python train.py --hidden_size=160 --head_dim=64 --intermediate_size=640 --bias="qkv" --tie_word_embeddings=true --init_std_o=0.0106 --learning_rate=0.0024 --beta1=0.9 --weight_decay=0.11
MLP neurons of a small language model. Each row is named by its layer, matrix (up: input weights) and neuron, and shows model dimensions 64-159. Each number is 500 + 50 x the weight over its row's rms, rounded and kept within 0 to 999. Numbers have three digits each.
After each neuron's rows, "fires in" lists the words (lower case) most often at its 100 highest values on Wikipedia text that the model never trained on; "fires on" lists the tokens most often at its 100 highest values on Wikipedia text that the model never trained on.

L9.up506:515453554521516499415503434544473534446452555533546536407452444485543440517445557389515560515514545583585469504544460455555484492602521405532458389399422541482513489438467485508495445607497514510467424494450499518511490550485424477572622515479561507551584489473504464494586422554497480452
fires in: "of", "10", "11"
fires on: " of", " 10", " 11"

L4.up543:559491468550559489463569595534502510486506533551450486509408532502429514489470453340495491460569450409458497484504611525478574529556464497490475451411501521433536522432475457538498508387489525504504463529433527576424516576475401562375443547600609426533398488530528510461466476475558468501
fires in: "have", "has", "is"
fires on: " have", " has", " is"

L5.up448:547529419474551459528519580462512461471465428465405445442478457420518506494422496452504418509579515441515589514555559525513519496436453538469598567489480535525506509452441521456553527491398491570578459568492552479435542498477524484597527495507628501526503532558572548447402528432451537443
fires in: "as"
fires on: " as"

L5.up235:509435529489488490552608544519438494562423425564516505521557514547542507580526435523483407595527416535476561549551503546442514549464446540517506505539527503506441545517494455499523543573638422393379551569562505423414483465433480533475593458486495558460477452491489577529527561502533499448
fires in: "m", "kg", "cup", "filipescu"
fires on: " m", "sc", " gl", "th", "ll"

L5.up36:522563567412508397526518558477539406513482489531463502445428530484438457537570521511531490610438499558568374543466518550528457568459497363559469572482523510614523521485469473552514532563490431484393486512511476526431535511543490453490482459473568489511503555600526572415467569443499508434
fires in: "been", "were", "took", "as"
fires on: " been", " were", " rep", " st", " took", "ł"

L4.up567:528452436498516479528496498440467482479506496522481593540463482520488558450432539380399495482422475438462555514502495548538546567540514479530394532550553518488495417541495555538472526469434523555432566592371475455612568500418390543441459464424566488513522545555548501453439568509513512512
fires in: "in"
fires on: " in", "raph"

L5.up494:483526544457541551469484581439554471553406522539536520567430493534525529437485544374509482401513468514623518600565532505575455464446527569556548610536483488567510460453462575480485493526468442496494473512475509512516435492448451494592557366460537452506463510500491436368574542523431467465
fires in: "and", "where", "as", "saying"
fires on: " and", " where", " as", " saying", "dis"

L10.up474:492493430409509470503512527479484531425598414513483489549453562566512589573466479493535492463485596557480582553512532574588472502438444480444424464440483464520432505562455498501495521390537490481449489541491518589469594443436555473511586530436629516561507501571403491537539479488552478451
fires in: "and", "to", "she", "ones", "who"
fires on: " and", " to", " she", "s", " She"

L9.up203:581459489500439444539499510444523444480583459403593577537451469510406498414522513502478508548548421536604555557464587461549574517536461531538456549461413453519498470525477437490544438492459510510547556571530509529484564419534421471429521564492484508530484525483437506459549548490568463419
fires in: "until", "time", "when", "2022", "him", "2014"
fires on: " until", " time", " when", " 2022", " him", " 2014"

L4.up615:488407445518519504504500519624528456505584521492500479536431488488399496512511471529535556499519435537476534586461409494539535503443462547548503528551486497558561458460496366477561531501557481543554517457544539443346566428570379519487475358592520554429536522470562504525480522478506556442
fires in: "it", "also", "2012", "best", "is", "2011"
fires on: " It", " also", " 2012", " Best", " is", " 2011"

L9.up223:503525406431475521535507452400544450627515545542458459394512490459535481481503471498577574529570468542485445517530504556470477497520457444455519521500472469517517491474434478478493497567542580468495521528442555487469456535508530518616439556486489443573481521463544520530533507456422614524
fires in: "in", "submarine", "ordnance"
fires on: " in", "mar", "ó", " 17", "r", "nan"

L10.up358:471568485480421522509565519546517538465519528472481457484566456475511448549473574491630462463495509583575492620416533522517412512552446473521464595571535543543494556435506475400532559523434448438460465440530564507484435580430462496587529468498497461508482442602574566507557607505460589540
fires in: "a"
fires on: " a"

L4.up216:417494459527540473517581586522661549432456511495541561543438437496470456522505478394516505361513505509495391414507513518457338560502503583504556588508583589589488509472509499394462441511510559534490416542517509546429500495544384476525480472462575482565500517512505482551464570457469559518
fires in: "first", "several", "professional", "public", "many", "major"
fires on: " first", " several", " public", " professional", " many", "rel"

L4.up306:460476464538477522534484429562515492436559531542530494491396540495414483492457505459543550469558473643502531470398523482571462495585478433614506496477451542518550420439515376502564413564470515433610499456476431534401465550519501503503537493502523495553476521470502492408481529431446440389
fires in: "since", "organized", "in", "following", "at", "however"
fires on: " since", " organized", " In", " Following", " At", " However"

L4.up260:554500532495527450520495495515477479513549523470464452545477514544395460486440480397562460435559594566644459494477553471537403478592490452456513512562571500490460392563468499504455484549453455470490444496489505470417470575476556414561578561515499445480406536445430513527521576531424503522
fires in: "election", "training", "mission", "antarctic"
fires on: " election", "tic", " training", " mission", "election"

L9.up611:508521559504471420538548461599450561489544499390466473572502530469486565582418523497454475473544494613472409480515498370475407535492495425461574520508474589491511405517490513541538445523508512504460490447634526567502483420460492478458458503478461490553475587553504563525493605458531522538
fires in: "at", "on", "during", "been"
fires on: " at", " on", " during", " been"

L7.up552:415575494525591372480425443540523526467556439463421441594500455496517531573439476511451461498584508575504478531467463437491453527452527513443544553494470514567562402474510453448491471491519535565416524445552533508511567465468525578504422442548519538547508551452470429430510588517481500491
fires in: "an", "ancestry"
fires on: " an", " An"

L4.up128:570508472543498494505568449441403461530438499504478526593487490436434568434536556409421478483467549551456429663565521464470471518481491407442498491443348529643529461440506526502537586476549531449449460503599455472603545499519418501451531471563438558470474544477586523474543501514525528548
fires in: "records", "street", "cells", "editions", "day", "style"
fires on: " Records", " Street", "day", " cells", " Edition", " style"

L4.up563:442530533584467501476501480484580540474519488543503478502499447433434574475449551465492526446449510537523499509481475554489524534504531436481486519469485518470462504542483459471453441462430466468489496543537434492449530439584421549468482273509466469551491452533485518499530462395564448492
fires in: "place", "english", "language", "pacific", "hours", "food"
fires on: " place", " English", " language", " Pacific", "ification", " hours"

L7.up219:501497623542477463584596473464516511423578493532548495491498509540481453490477546437493535453495449526493442487554471540599490528468553490490468502575494505506462463507539500475427519524551501437502459559471469485470589448508440549497579445562590500512504388546426576435410426516544564504
fires in: "and", "family"
fires on: " and", " family", " few"

L6.up111:396526568508495439511452462557570473486514499412488529408505488527545537548546517562522451593520560612500491519426466478479495439464442513475506521553394524513543436590520479456522498492487538507369501412516506505460502430599472519434520503477460515571476557505431541490668456544513508521
fires in: "followed", "2016", "two", "2011", "three", "won"
fires on: " followed", " 2016", " two", " 2011", " three", " won"

L4.up574:541493628487482406492422461581463477474567535463398513453542574569548595494539623534524558508480601521489473595500481514473433470414517456465465464467525585515462468567581508566489482483470502438424489591603534515459561486516512470542520428526429559535568518514475479507531443435504444521
fires in: "two", "total", "four", "three", "five", "released"
fires on: " two", " Total", " four", " three", " five", " Released"

L6.up411:548460550505520545484425461495551426449540531473474507533530452457471525514499494504445484636478564470531430458519532595509434494460487404563491483431511448527437497555437558443483497433399411485397514559474542513535565466437488472527504522501548448586541537592485481452558594501498507456
fires in: "as"
fires on: " as"

L9.up272:459509557513520468487552458512513431536483493498508467416413494549491564492538481416427570428501561455422458443541480502583530466549491546447518465540519507535405508467470586503430460528473474431369536585497625539548540506524602437474481561520654513408470488498560518551509461485508538535
fires in: "and"
fires on: " and"

L9.up105:423453439518545421528637512467668498504571529462511376415466398528414501509502542489522554402587422574492508423441494477523468476576525539462540588465481486500618478455496533438503474459459537538481460534537515487492498463432527546462475544461517453512478487436507492530547486423502561471
fires in: "in", "to", "sequel"
fires on: " in", " to", "que", " bl"

L9.up630:430490422501566494562498535529505493413596521354481501502493501499474548523425479510476498525505549568486507523564592419624477530574460427488569548457494502465536530409500450471525468528583527433404503519499525539452492544544395512456525457513449453518463483485503505472571573522610485582
fires in: "and", "an", "yet", "most"
fires on: " and", " an", " yet", " most"

L7.up418:432472600427554457552548513434553536455536529496470495434477388481550462546515512508476512471546458559543512398467507477467460509454456498453474637444469510470543528521479446509526485458518495502570560420532456595524611509543679578497466445515546507543525528436467468522494436589409461514
fires in: "in", "maybe", "guadalcanal"
fires on: " in", " Gu", "po", "be"

L10.up95:511514510511493423550460508527470501486537532399495506524515484514415549529513558405483540613446430606639510593518483467523494521603494471522472531488499542444515527435519394513532436504404469561520445427473498512555545545462420510521488460417632551540589448586456503526520522465557454491
fires in: "that", "how"
fires on: " that", " how"

L5.up93:547510517497458403544489509523465498500524540480548624545522464460511473576577519539448484496554475505496460552485497479470513500443506506472551441455528576488451517444462471560447595427387488509373518525628535444597461521499500444487427486571525483557496491484547477453548612466489439582
fires in: "march", "may", "january", "february", "maya", "the"
fires on: " May", " March", " January", " February", "and"

L7.up164:481458373439405520515447496506523411454520511501545548502417439489445509456464497400558550479521460471453537487494638499554517538515523498547454468524496528521598520413469454580513468453584472466430532488447480558506537629527445519439476558556527513439459506585618562453522565478553546513
fires in: "was", "would"
fires on: " was", " would"

L7.up483:483450503434403418545591485481596501498606538357515507461446526536456475535557435568553464543461510538617499473426517460530489552525407491508479578525464533467423499486448541527435467416557497582552571578546497571461476468544535429564464486454459500532590513512560545566567514481539489515
fires in: "to"
fires on: " to"

L5.up352:580466535527591573489512407480462475563531534501477542546533498598480532476579520465492469514458530569471464517428489488438398581419442494440379619507400500579605413459516489495462516490545533490417365531546485492472587450536412495489475616432477494555496586515547514540493496549459452463
fires in: "first", "number", "size", "government", "status"
fires on: " first", " number", "rd", " size", " government", " status"

L7.up451:511476499535486470546576576644512494423524481440582443520518550452481501499428477557460462510420464406443411512451509509515479540496493537402552476498481563472499479492489493484525523461473501401590496439562645496517546498449445569571443444544558448427426474562510618427458489458499567549
fires in: "a", "moldova"
fires on: " a", "do", "ected", "ell"

L9.up243:456582457517487453555479430487512493449558471522438506453507492546432581445555513443552506620425549586492513495473545497465558464508507515518453475553454520608397539521426432455514453481577548483448401642504432540559502407492512405433572427512474543468543550556391551511534480474458525463
fires in: "area", "season", "site", "round", "century", "ft"
fires on: " area", " season", " site", " round", " century", " ft"

L9.up33:558482520546514524471523492455467505399502539533519505585483483565484483505482547420511484455412500520468580600491497510588527475434480507527452490513526448509494474491503460548442457477449562488430529571471496539485535568452389488537488477481572514492432493554568554357553516533417530509
fires in: "and", "student", "body", "silver", "girl"
fires on: " and", " student", " body", " silver", " girl", " g"

L10.up315:505400501499600497447481505528510516397504477494520587487435579403420520456566380411511543460502507570535466577481494457565435467550508425559467503537399596429506516557482519391467478522474467447480510552559492474535551463508441501633425432491595444540559470605519485499581588465508478505
fires in: "its", "have", "his", "her", "s"
fires on: " its", " have", " his", "ing", "s", " her"

L6.up254:516386468500594477484503412480543499482507528545522492510472471574438467371431486506520490399598512492597523492498484464447496555496389539557471618613602514510558476550448490546552501481513390555567536510465424567586427423574502504519439445499503500536445567447514523530477486498458428426
fires in: "of", "in"
fires on: " of", " in"

L9.up539:433471484506460455551554535530572400523559462553383514521439476594398507566485431508527517519486447485450542551408464548412431546386509510436450442557452527493506500439467520559594504607442437552539504505513576506439470622563555488478442567564490492571467551608441523517543519469504504484
fires in: "he", "helium"
fires on: " he", "ha"

L4.up152:516448479560463466552632587467531531302562523477513502673528513479483519465480497454426553540557463407529527503478571567533491491492469553570457533457425485466489473412482472429462513473475597495558471562464467573543480465471456533503557558564504498495511498488533554485472501452549505539
fires in: "use", "type", "length", "children", "price", "user"
fires on: " use", "raph", " Length", " type", " price", "it"

L4.up326:580467532488575512458540442504528457490550517497494498572482421530491593540499525446501569529483487526476470508529455548430411524400463531404494485481529519598527523451527500535564463445564461476418451554537583592519551504595451403427580526528428461518484606472518508463508436463476433444
fires in: "group", "time", "kingdom", "studios", "boat"
fires on: " group", " time", "ux", " Time", " Kingdom", " wood"

L5.up195:451467465492562442474560545553550581525532587552597497492475492555427489560514517491490541566515438564574478442383489510480478406548531544487505500572392424422485467506445470495439472560521479544529504435538509524606396494550496529478462465465382472484545573465497526517526550490444483462
fires in: "of"
fires on: " of"

L6.up199:524510606534374436563394430576471478454576482457531535511522500500494627455534563475568563531539519486477493490470576470483498411494466517585476481560495551469509493573548512434446551549503553450498430525461426515548566466582507415446577478442510550456542543560416449585536431508488480489
fires in: "s", "evidence", "longer", "something"
fires on: "s", " evidence", "thing", "als", " longer"

L4.up523:537520489564480514531520511520511471380540599503582490558425514535439433459432542463597522379543464423495514481461525569538457466479465552500563522552376522543552526458462341487427507546563515506564541430505517487473490517506473434513560432535442523489511472517419521451507503550451458485
fires in: "most", "party", "very", "so", "time", "more"
fires on: " most", " Party", " so", " very", " Euro", "or"

L4.up221:562533533589505487526528515525505495339481511595562500552493477511542506436523530516494505527468495439427582484521512586512542549508460596574518531393430482458521420499498378458486488522500567492507557551432501494440562539421524553455599494554491481485458520490550566515438500447529454488
fires in: "is"
fires on: " is"

L4.up456:451484588498489470515474454525506407476467433493507542383519457461469473517564503454558539510523490479516422467529549482527587440526458576550422423527532492521525458570547531488517448523509540463457528485477428516495543562509542528501496570565576486526460591396448513520523536529534535476
fires in: "published", "and", "released", "won", "was", "made"
fires on: "and", " published", " won", " released", " was", " made"

L4.up286:473494530505572535565514525601550500505552533520489502574505570568474544460463485542492550520464530496572511530437424602553553479414450499387492500591492468529550463491508503439506526409397556471527505507518479494494531411458473523472449449522594510556569437526392470470498496431467523460
fires in: "also", "notes"
fires on: " also", " novel", " notes"

L9.up244:497569504505535601464500437546497511415514567539523509545442431366441490489460516417476520500461498567477487522519527542500503575455474504541423577485482477565470486476502422574585517531462495493342379423507451526443583487477458509487553449525594527472470582554563505511535446472460581429
fires in: "was", "of", "the"
fires on: " was", " of", " the", " Cur"

L4.up259:504532562523543523552511502542511393432403498518463499558460422523568522472489508534481410444506472528508479584498580415526467539418526442524521484471529477587510514417471483502504461467498527603501433531467496561471496493513387519523458508565623505533562445411493494444529603460495530437
fires in: "and", "top", "album", "ref", "twins"
fires on: " and", " Top", " Album", " Ref"

L5.up228:478551541501471541462403558477536489531452514593558528530410464494541544436495511472491579357451548594546554551463541523551509459460570484496533578531484488592530572421511518477470503534539415522498526477489480520510474537433371513581554449408469526513446464480515500361558581544450443552
fires in: "and"
fires on: " and"

L4.up23:487522562513518417502473470565442557516559494528476495561554441536488558584467478567508524508482534481482451591531439413505596525474516548415478533464602535536463468588514336454514494419514500493369459563578514526475594466526488446357488453504591485496462537423481517509466513464532453464
fires in: "show", "track", "cross", "black", "run", "dream"
fires on: " show", " track", " cross", " Black", " run", " Dream"

L5.up30:454500571517460415533582557401527464465455452549449508467518542461553503481513453550520391486583483530471576567461545435507480493529430465505472541452456581576433523569411474491462490415593359563546534552585473626455471457521490474524487473480557497526484442495477534484563490527544490569
fires in: "to"
fires on: " to"

L10.up211:554522534480438570520506457476481543361497499485478532557459466444453481520522508454590524477535577560593438614468534451462424453487438361527442476397434562505460499538458501489483452596494496536452484570536384561500563464523496488532550465528557521475480547550498511506533522517460403480
fires in: "s", "them"
fires on: "s", " them"

L4.up51:504537460447542445486551532542511430508455484511446419505532504519544603558534539472483438529487477533502546595495542503568480460465474559565450481563572467456505594429472562530576520567493396427419536479519562430448486460529441522508512470455476463474536602566469476592549477462479429410
fires in: "1", "0", "11", "vodička"
fires on: "1", "0", "pec", "11", "ka", "ca"

L5.up454:523487562455418523456569526451603481507576570506483482459558549546505477481473451437530504480443486506625498419428492544607391423452477489550584551451402484560520534456439465471486496487538371479451464498595549531576528427393570489544523480480441429443597437533506511460588498476476545522
fires in: "of"
fires on: " of"

L5.up326:487418559468429532517485505503528433508443554533476408521516440508481424482475492376528455452635400482583453428468651503466538438458459457462531512565508541550491540548506482488410453510518431530548503478533606563483581478541525459504475489556539523529483473486576565484551586559463416494
fires in: "of"
fires on: " of", "or"

L4.up314:460542467513499562549510493494557541471521535462551569501486491458455482517461526536471541621495454544463436553426466499512451475528491579491447648546504448503464556460573464581463452511457455488447523554447475490591486500540554496441450407477461448395548518442486461535480481489480443584
fires in: "of"
fires on: " of"

L7.up268:492557577511544578557471474493448632540530473447510489533497496502452461462536534460438477461456589493506545513462564445440353484441521442454549491484502577686521461505524566649440510558515443470480547480492513494479540504479507544458513531468497554516451531444443516474543598533526446467
fires in: "from", "between"
fires on: " from", " between"

L7.up90:479452508552525501490465463518437451523517540389535523469492483495428443519490497488597503487502580643510462510495476477510474469572507459491442522574583444594546554440500467551469400477610509525478446485464569481460472477550464512491508400453470491454512449491429481533513523548466566512
fires in: "played", "of", "cultural", "organized", "defined", "functions"
fires on: " played", " of", " cultural", " organized", " defined", " functions"

L10.up522:461608609473498471526481584503534607513562469488535519482522475459432451502554457566560517429488510486496441545432584533522476482505518493494535501466520483392360538572444500560493513533515622574462432436459465528538505411454478411576490478448563433543411506515490537430479461500470479435
fires in: "in"
fires on: " in"

L4.up603:476528521480447460456421474485493416447596546543468464539470547558459481433425545444483535449444532442471625494408523521545453543499498478433496448497435448472641421421479431493521571451467511576433501406426552539505519549386525496520483435504523469531540459603521495455518490551523475524
fires in: "to", "without", "including", "hits", "interstate"
fires on: " to", " without", "ric", " Hit", "ula", " including"

L6.up217:446448412530466505521561506587479584457494562463552480567461462472424460517424349528453524513573492579520519570498615462488446477529447458566448505534456460530510571428496548514472474416470528499544484550520478528453567456490458546480541545547486430490468479479597513487545576502538587519
fires in: "is", "was"
fires on: " is", " was"

L9.up555:508570485497526486422552511558523527556533564462546437471543546526500453520346512422521512474452501443580415510427514496493551495447514391458517558524483466431452511624498438549423498549560544454484502388456486577551413474537478513506458396437406433466530532562563537478468583508520583531
fires in: "a", "developed", "suffered"
fires on: " a", " developed", "iat", " suffered"

L4.up279:483490404514526483483586461592461564441611526480484397503475556493484516491527458457550484389421475534523493437444422566433563532516441570442543457446476546507534481477515456464546531477471420563521593413516531486536539529541556518472455516512621531501469504627509590523509446458357439453
fires in: "also", "wagner"
fires on: " also", "ner", "ctor", "nt", "ff", "vel"

L4.up393:549555572506426497537614485418469458503516498499580536494387458609506547468508563517474608432495530407470548464472462575560421435545517567572469583580539443416483450489522531458473445524434543529517487527473490431550539452514475484472551486496482486499531502557481480582477509587506472470
fires in: "there", "following", "length", "follows", "knott"
fires on: " there", " following", "ott", "uct", " Length", " follows"

L10.up507:450538628526615420523476377569594547426517500472463563410551523415515499534541441532581504521514520553534568503465489507499462500442540516500530557580405421411527443563564478479607423483557558522458494536413498540496549444503471464537492461519453441442504573459409581532447487487546542464
fires in: "a", "in", "an", "north", "turnout"
fires on: " a", " in", " an", " north", " Turnout"

L7.up545:460534452460438466564508486482567534445509498405509500509481444491481543613429531489530511423488486543551437445538508506558515431526452507503517534599529444566589402480513491511457470451537591555550584479542386533535504482612607516440478472483623498532498487493551550558412504433458538488
fires in: "in", "was", "is"
fires on: " in", "In", " was", " is", " In"

L10.up258:486527554469440397552513480536462450422561480440458503537456546507493538500517522408583504481568524475441418496468555513529560457503482513590418531513521496497516496543504454491554492496452469451471497534601450581558568450449499562567499474507524536482512547563484532514496458480439499456
fires in: "who", "which", "that", "company"
fires on: " who", " which", " that", " company", "It"

L7.up127:463439420561450489425476415499558365483466547519504545576439495483426570517459504450502587506494484521498445553510569485513458460567529554572473503558438473606629482475534422437531491457510474504364498456502488617508522450508423522437559533567471487463600565537511506551571567489524568542
fires in: "of", "the", "ministry", "year"
fires on: " of", " Ministry", " the", "The", " Year", " The"

L9.up454:487593587508551506440523427439567524553516479527580471484530514482529480360483434549454494501543557516446508412479480462449496500451535403542527523458437501459516499483453541530461496417471566501443463453607515503479567437455541576443520488471518550521437554580435541484417444435512446505
fires in: "as", "from"
fires on: " as", " from", " du"

L10.up501:556529488388489587514455432558487443438557461466443517545504428471416446471494510450453514492570525527565458521497578488544581512501458505462396542549515591575550531529556545500493466522459504490446428505569495463455563509520498514429448492492603467542500510536432555518522544448502449390
fires in: "that", "which"
fires on: " that", " which"

L7.up290:411534495503549481489556558491596405441541524456544463503459387514433523542450480520532484426513441485510546487473482556582537452520538546484492589508569453384614501432508457446453444502558450500446532488449447586527509461484501589536498516484621465450520427520572512400480514464501576480
fires in: "and"
fires on: " and"

L4.up102:594524487497443540502532482496501470447477510579513480484416444573477604463523492427518554454584429495389549425504552524516463581514431438498521434514526487492579498440477428463475505596536451521527496508523567601547574540384534538595418474491492548440517487564547478446528505475446464527
fires in: "to"
fires on: " to"

L10.up129:512490461495459467559520585481490395531551482514521411523409442430434441516586515547458457432586479532617431541512554514584554515482460438479522436498555474492464502567506487593449499476530478498486494509562544436539605530471590471504498511450578451461470430446462501519441452500458414432
fires in: "to"
fires on: " to"

L7.up601:499510466563488518476518500434460544523440525567511560467439415491520436475568491502425534416537549585569512481582577512544489404519491393580502509437491532478478482573404517553493438483488417529514605466494425523479509506555534483563493448533520475571507543461436430457468528515477421529
fires in: "in", "south", "across", "for", "west", "north"
fires on: " in", " North", " South", " across", " for", " west"

L7.up376:520533473459454508506518488546484589445584489473468498488421515575443494523502488476544529399491466499567561434439454483621510525562514456492464480546512424525560427510419536501486520556538506388508491455555471465518461533517502489525553586468519588563439393628546534511570555466530496452
fires in: "who", "would", "he", "l", "him", "his"
fires on: " who", " would", " he", " L", " him", " his"